{"num_hidden_layers": 17, "hidden_size": 512, "num_attention_heads": 8, "num_key_value_heads": 8, "head_dim": 64, "intermediate_size": 2048, "vocab_size": 16384, "hidden_act": "tanh_gelu", "norm": "layernorm", "norm_place": "pre", "norm_eps": 1e-05, "positions": "learned", "qk_norm": false, "attn_scale": 0.125, "bias": "all", "tie_word_embeddings": false, "parallel_block": false, "init": "normal", "init_std_qkv": 0.0206, "init_std_o": 0.00354, "init_std_up": 0.0206, "init_std_down": 0.00354, "optimizer": "adamw", "learning_rate": 0.000912, "beta1": 0.9, "beta2": 0.95, "weight_decay": 0.3, "lr_head": 0.00816, "max_grad_norm": 2.0, "warmup_steps": 224, "schedule": "wsd", "decay_fraction": 0.58, "decay_shape": "linear", "final_lr_fraction": 0.05, "batch_tokens": 131072, "max_seq_len": 1024, "doc_mask": true, "train_tokens": 739200000, "max_steps": 5640, "dataset": "wikipedia_en"}
MLP neurons of a small language model. Each row is named by its layer, matrix (up: input weights; down: output weights) and neuron, and shows model dimensions 0-255. Each number is 128 + 32 x the weight over its row's rms, rounded and kept within 0 to 255. Numbers have three digits each.
After each neuron's rows, "raises" lists the tokens whose logits its output raises most directly, leaving later layers aside.

L14.up104:114165125167087119077137094107163106144123098115134080138156117122130170110119073139134207079105091125156132230184181168093141107094197160128117058155075086093164163071054080138171125115181117059087158083106167129157107148150089148119168130101166138127052121125118107168117128171142171141091139091099108127132125163042125092149124125100161124172130157156154180145152092204094164066158117101144143145149084116076141153095154112149160109124133075124163152131098091127128137096118175142184106098142116144141120169113101109121146143146118080156052136109101106129095124111139153102120134150082173093135140106128100072117122097158183074115122129049110126147096107142106098091125119164178105078136108086136127157148119133197090113094167171128189159132123065082202127141112179
L14.down104:184150230137128101102132167129172115106115144179088137145166184122120220141113117159140127107113164120119108150162173097139110100141120116134162148141161105113148083120132146136138118129148157075111132138127129116229150197125104090063130159128178074203105083091144101113131122167150077218209143069103127133129112105156183140093093126116120083121157140139152084129122172143116097160131140196090084131123078114146094140221148108118139108080120137160136147139179120110128114144092100050168150146114080111165156113091142150181137152154162129138097135152102136150136063101149156134124131090144110163131112099080142111164095123152139166162125161175148158169117150044130166091132117098113142162062088127145176137078113079144103108132071158125086211106132088111087129147071152
raises: "0 ", "7", "0", "6", "1"

L14.up649:181133132189123115126127121164175103121121106162189149164101101121174127148073145146166109155101133119110187141129127110116137123099110116136186089139129110077187102119114156094098129145189085088146129090127122121158134088100176123159194121158161141166108152134078172099113145126115156131124107124127110114117102168102126151096188064116112116121091159203078111142108084113128130105130150115121145160138116110162137115104180101154125119181118093153152134172026131152131095091113139110196122083162166146151107140093082120125177122153157120067089190115107125131052118150150108123147143143185108118145149158136128074097123133122092193114079061125073062134160191123124106068107081125195142079145180145066155128152087113146154131118232119092149130137112148102174115182105145
L14.down649:140105116141113094116146091113138149094119138197109115079143182096124073102110150097144104081116192155135136116110138063119182107142118163153175127135138148118148139136135145180143127175124137150167116163100117163096134128165104120116131110160059113067163151118132209135176157092145140116129160087125145107062126174161085095099090117115168142151121117138159137148127114113114114129131176153205162159071100099121171112089158126117185119149110146155131125148174147149084152141130124120140130155118147105129109129102193111148176170101116096063110163104181147132114082127126103174124124172082072086167120164125105142112076142147151139102115102110170087173140217091087135129161102112142119152144103181217177079117097146090105098170112170064149060123155148075128074058138116
raises: "0", "0 ", "5 ", "5", "53"

L14.up764:142125133193153099095109092063130175112085114116117110114092141118128160056102127150084109168093075127104141163126110058138084090101166099139179062146102092113162147165143119112105124075154146091169172113173127087126195087131122119141141124129131141081152087137132146091120136189095147111133171148118149163162100122127144124143175103120135127106025102138077123103108094101070140133142093136095149116159131168173107109156149115131124095193166143181131152107136091121117136149135137094142129124076106125215141100126140116130157111155182109124112147096108083177087127212122075166159140126133154064136160111163129116082119122144190075086086128141150110140149080190117145107117201127187131114163148164164153120120097120146067108172143114128148154125112099096159163034093203
L14.down764:101141131164137119127081085116157127177151158124118124091136135141159144168095126131139107114126161090088134124128124175159115109148157104137089148109084149112141114109093107118146119085140160155141133144140155059142123099110086123106123155165104131120147126158143092139130101167127125094082154113146138109128157149154102131110102088107159153129181115118200167107086125163172151056093120148117156148138117078027163162115112140080190151102096129095150120128169107078138090108147073096132062154121113159114153135165140154120185118116154121180117112131129112154080174137140127138105174158132094108056101118143157143129167162191151127158169118141125102124186140121094145137103133116145089106145117120174187150151161206133134158089121142175097177144124151169108112100117160
raises: "ed", "ed ", "y", "es", "as"

L14.up1808:129175110181108132079163145148166092121084101092135136126127156131152144159093163173146099147112136120088126097182102165094105165130113161159037102117080076153052190151078110149166115178207101132103124118153211120167098095122122138164116105160197107150146163084152086195155114109160090145108100112097068079128132177100060084159104093109163110150098130170186189149121079094091148100101100077168137101124192137108125165152096095138134150149151155213108094113156139151147109156166164167132124086095161072189071171206154106125092177095103174173107123090126124095044166126138151128137149112138119148086165125189101107114083137162126140132076130126139140139205153131126136140167120064141148141157141132061047145133117098154161178111149084087119142137083058122141165101074178
L14.down1808:170165165122156055126115110198107122139103126093134154145138162118163151147090144118122098090116124129174123187132114124120139151095136101097139110111131022134140140143130106156106111180126159100148161149135120079144120126161112124136100137152143148101173111119181153106146135093105177233158123113107085098124111119147097144116138107118112119130155131148112152132102153101079137137123137118123130120092187098151127127188109144179127138079121118136111109123136150083153111131130123101107134087130144088154110162150164117239120140128133101173206143129109126162094116132152102178158148119121135135099151160134118119124131097161147121130074122063200119121170094070145175202156160129122122133105146133142145147161148139123138178121098129085093145166144119154141146153095150
raises: "'", "’", ".", ". ", "? "

L14.up1002:126109103127126201113162190079122193101102112119084147119071141151155114155130091136083155151076097093134113099144177127103062181124102147126149042111149085108109203101139139114120105155064071119157168096105161133101137146151134105124101080115126175120136136099126074119127122132163121109086122106174141188194150150097111145081097205097129155228104184140197118114173111094068160119136158057103137093068124113134089144159159128149105113104204164198103095136143155100128134155077169146094171135093156124134174126110112122126152160124121162103120131124093081172147151157093118153156117100101142179141138160125182079104089095102097072142114104059111091112101173153092099103117138095127112070097173162125106125143204102183103131125085103174086138064097169109100146117148147
L14.down1002:091133134146175115105164134071157076117155194168111125089110114096110164119089115166124092085114136120140149145157135116139113152176112154137068107125100098153095110129098102115100140122148131126099131099114154076135158113179119153230107086117145140089081134135158092165167108104102132096108193095141158147153133144170140144121116142086159114107148189067157086158086124171085163119132124123130106137098188156142077194112106143127124146116148164146114073101126132125118137164121114106104119112112116159058132095125137198129078123190091095078094096167115119112151092154124157134166122164101181148050112083145138134129177058120153096124156179157116124122109107131121184188192152141102161137123180150184163139130165083136149105124101133163124105160121086117064164092119161
raises: "ans ", "an", "an ", "ans", "\""

L14.up119:068180116156141077069151156133153154098107118114090176115129077090143050099122111126097160165120128140113141131166127114162153106086138140132130091117130119106172101132099131135129101106114093172158109065147124095120131120166137081185126138143154098135151073114103158158063095063104132147141118095096141105116125135068127082124152106142128153135147153123121149140077151084070125156128090139121078129092121179095048098149149143112178128098127141123108159107138059155168157110153147148149144087108125165114136114117189099143144147121142097117055173116158046121080143149163132168106139109075134166095102147135121139164095106147098126182096128134086146194106074123094132000136156092191131138120172098165080170113024161123179130160120146102121158128121114135133135113130092
L14.down119:133107125180135147131140137078122145120160126170107160097137115137077110160121155087128121097102118162158074136162130166126095090108209142132137121122099141109155140137131154193107133110132141124197086161143124077111187131111101108144106109176175147119109094099135159121118139088139144130103143154152100170115156096132111100135120000086098126211116113168144109121083106080089108134081203111151113145121150057114159144120143145171150088064119141106183118105127195122127155208050155069100066133135145177117109177110150094135153163122217139104108133137162120120116148148141154103128157156101092146104055096126149151118108104121123090120155063136146175130053159157162117116152146150149129150088140153150154149114108144100144150217112172145083157167161154081145117186134123
raises: "ms", "0", "nor ", "0 ", "ming "

L14.up1642:089106125146176134090119136092179160092149117126102125145117146138147180107124124139144100117136099111153124146120163115127141106140125117076191142133126098132105118161068143104119122084161100146124097132091120105103176151136087122179114170083125132132081124129105081185077213111097085140128147169166108153127105124228106115161144164124141121110134118124157042074147159084121138081228062106123161126168082090148077125109115161105099115121116116123046094094104140138148242176142128165173121170148149115098112098129103063105185061069171114099105125171110183129099150082191110130136071134129196134103149202113118114188123105096136117167107068133156116156097114118160122105129086112148148152081075149127168140112090166127107120156071183121103117131130160093089191090163116
L14.down1642:168122120147106197064095058158145173136186140162135155125179142152141150145123115096135132120110098146157099090136078115121136091146174139107149145164058148112169103140108105162084122158159122134121143130119138116110122065126112078116120065150157099117089127101143108149125122102134085157143146096146172055188137112092161183105130131093191126151128156153097180100041132146117085094185134078190108155124183084110088153144092102160160109129095138160130154102144141157126108134145148108128179148149190145151183147099124118157153200122157125142108073157102136112169119154108131151085123190138175139099052149142099145125132125084157128133182114123119171153101109135170055127165150106114096120075119191122168077172143130114094094121107130162104107140105134108007127171113070
raises: "er ", "e ", "es", "er", "es "

L14.up304:177139146226071145092154110171148102144139100174155155105071096106134144137164157116134161184128070125106119181146149049128070091136137102142160131125090151171149145102116072050090148137157128063183135083165174150173153099137106153163163157159158086156135081121117159100084133111183173143171115100125161100147109165171143120190139047129112116071106138115116107115084119124109163145081174074165162110155107125116158165087106154135073138154170096200071143125113087113112081150107160155121149128070140111136143151151124109145125086108151109125118115103093137159102198122098138084078129154169129119193154134154160182127078144131119088120178081138143131136153134147114134137099130130142101148113097125142140116091106065122149180104138151144139110115163084115121082098104189
L14.down304:108162135104130124119082124087117174088160146145147186141155122140152129124195127130165095082149132140087170150134088147166108104161182153143097108113131139175153103146108142160134152124145148132125153094147163147143083105115133135159158130120119149140179180206139178177125104170094127105086167139124120143149153130086125118070137094114112162156091149126153087124129095093158059106171099165224110107147097148117141114154135114078133097148195095079154151155128108199115067098147143102134097106128147091131142154135095117163140109171122106131135163075125116115118115077127073143122088102100123096130134140127052165142196164162161174146160191112149115099108088185116069065096149143133114118140068131157121124139132175171099142114099113134077173125136122124118156127168051
raises: "es", "es ", "ati", "ats", "ed "

L14.up1290:115100138106163119068108178111108151141094122067121143130139143098104091155109134170106123180064159091154149054134122172144167142148084065107097155147082039171144190148145118116087126155119132134088151087102148178145078141119111135159114139092139122117140089108154066115125127211138127127108119124127168154176061140091108119121123131124195163181169127122097131115131109151097114182137089110118130122138137163155079099161187157139142113123146143129119145084084186103114145103181142096154142150135145144119203077111123104108165168132129142102072120137088113151116126198148128111078108179126116142192146159138157092128113120107143122028094080122158129205121119081140100103090065108184183146194133144119131134122138144146049131105151132118182122133136125091146119098145070
L14.down1290:139134150160161119112143122164165070132126163129099127121087118167194114104123160147093147135174138138104131174146110162155119093138177166205068130100173154102131110075115098163149098125140151122091114148136134102124131156099150163119125056098103137114126165194110122136098188097133167144111101120225172204140080125171142116114126095066166166060125097145112129140098100154104153170114117163162129122094134120164059151098126175078066140130127138109159134175159067124136145125077118094106145141100097133093156083107161158132107180124091151110115170132128189099138137170040085114167137111072088123112129126170164090148140130129142120123176076140110124110128140136089103143146163145102132115066115148157109129114136176200143186113077117142148103110135142121119168124127120
raises: "\"", "a ", "“", "no ", "an "

L14.up1049:154113112125132142133181150090101111164113072106106067169093136141121108137150114163096127139130140085110123132150083105112149106121160187108117088120044028127118149129147049158097114082160112127167163157127162131143135133161136117112137157130139093134154096143126102123157146170109146135074057161111119143114154080135182129104100117142093159169154133168092089076166114110175119120136105159158083125156131128131152081194107170129145097063144151148136109155105105135124098131095167102179148141085082122165114116178109117118212135153109111173095133140171053155084132130156093112166066095119139102160117128101165104093099153204146134140055115121111148163200067102119152077094168170118169099105098186151105145101137152120151124151163108163151108088129104100200135054153091
L14.down1049:160140128123139116163095103147092125160105198098187172129090139142161166166166121080135149114106104162155109122143172090139148103151112103102086093180149150109124168086162155123197129080129107093145115100159143084107080120170135071137164117110066085065130078096166167138154136041142077094158118112168101121130176120090105194076170155145158103142185148103127158150125159079083144130096121151194194049055113151135112155158158132147098152117127145139118108122128105072117219082154140133065172090163181133096109110112149185101114077115157163087128125128111204203123094142070161123175195142127140129136157115144130108106168142107158094123145169193137157092122124186108112162071134130143097054162144162100141145131095090137132153127130146100163089171103094169144129137145097
raises: "for ", "to ", "on ", "as ", ". "

L14.up1703:090169077073161193146129142123101109185134143158089125167103060122104162135160101126105141178106178094154152090150129122156062137127124126124167119183085100132167141100093049122115160143198117113143136084077132090089132118183090126162116144084204120143152085122132124115135181102125133123025163145148075165129141160155165139152123105150106153102058161157200128139167131122161149136125128120096177116142103098138126091111137160146116138127077117143126135089143202053110105149122158077166112112155172132118169153143188119123171169193122092150104098123154111138133187116126172047106113138141134108104097156152180133069104136107156144073171099147108066171149166141121185134133132133152154078147183135093069134144147169132092118166144130134168108131107134131109129126181076
L14.down1703:127183141128163088071116099115147113161080104106120144155183170147141084140177143185120126102139077153142148081134137113162114066119154087123157175106160131152106093065122092202136085145111151106093141138137137054151152144117123202130119097136129114117138122103154122186133150155131159139171098059120110077087169116152151156139143095143050165117106180173096145136133121135137104094164173119193140115117151128154153134105114081164106105142147108106153132096164096146138104118148147180110159119118203113123143117119105088142118108066134159085157112161150169159114109154154154100138147125157130100121118142103132205121150132053129054108185125144189179113090096148117085106077123132164128160074141152120167113154120126103199149126131111119154157151096120129076091125058141
raises: "es", "es ", "v", "t", "ers "

L14.up351:120085135154107160136076046105142171084132131062124100153159146090137098150168151138169127123119170152069146127158103095164143111200113108115114110162144105153151148031076131142104205159174129137086151076116156111079155179129148193178131121081156132125133124116126084137163148122125142108136138122081093135142149160152134115099155128139124162114079203139156159116149137083108111108152107108069101138175154125122118133165138142121150138165081073153068129163095089121119158173159116179166126116133167107116142160109151107099133082147113086080155154104108151127066127088142165105060146151132159094145115127162120133113147091115103146115141135158033101156098110159134111135136086139104093134132141115148097157142112120167158202114142112144132105077124152150135069102180202
L14.down351:192138094193158141101093079128146134111137155123180162125211103128163172138151129111174125081117086118090135135076094126047153098164166115102085133122091148128134113116185188164106118134073145108160081166113142064146087122122137139119104116157149198148083141115210078150171132090110156124152102125183140171119111151150094091095063148102126143141117146086126133169177020117109073087129203134172171141112120146130124105179182123152126110051133152185158127155174124107149094104144139159140088108086132088129143169148118140149122152170087138111105088137120129107147145108108137108135159187107118126141096129157138174082126143079143114106106171133160169120153155135136152167122151120144120108132153126151141134100144129133095143112087127131066142101091148080100081130051165
raises: ": ", "al", ". ", ", ", "."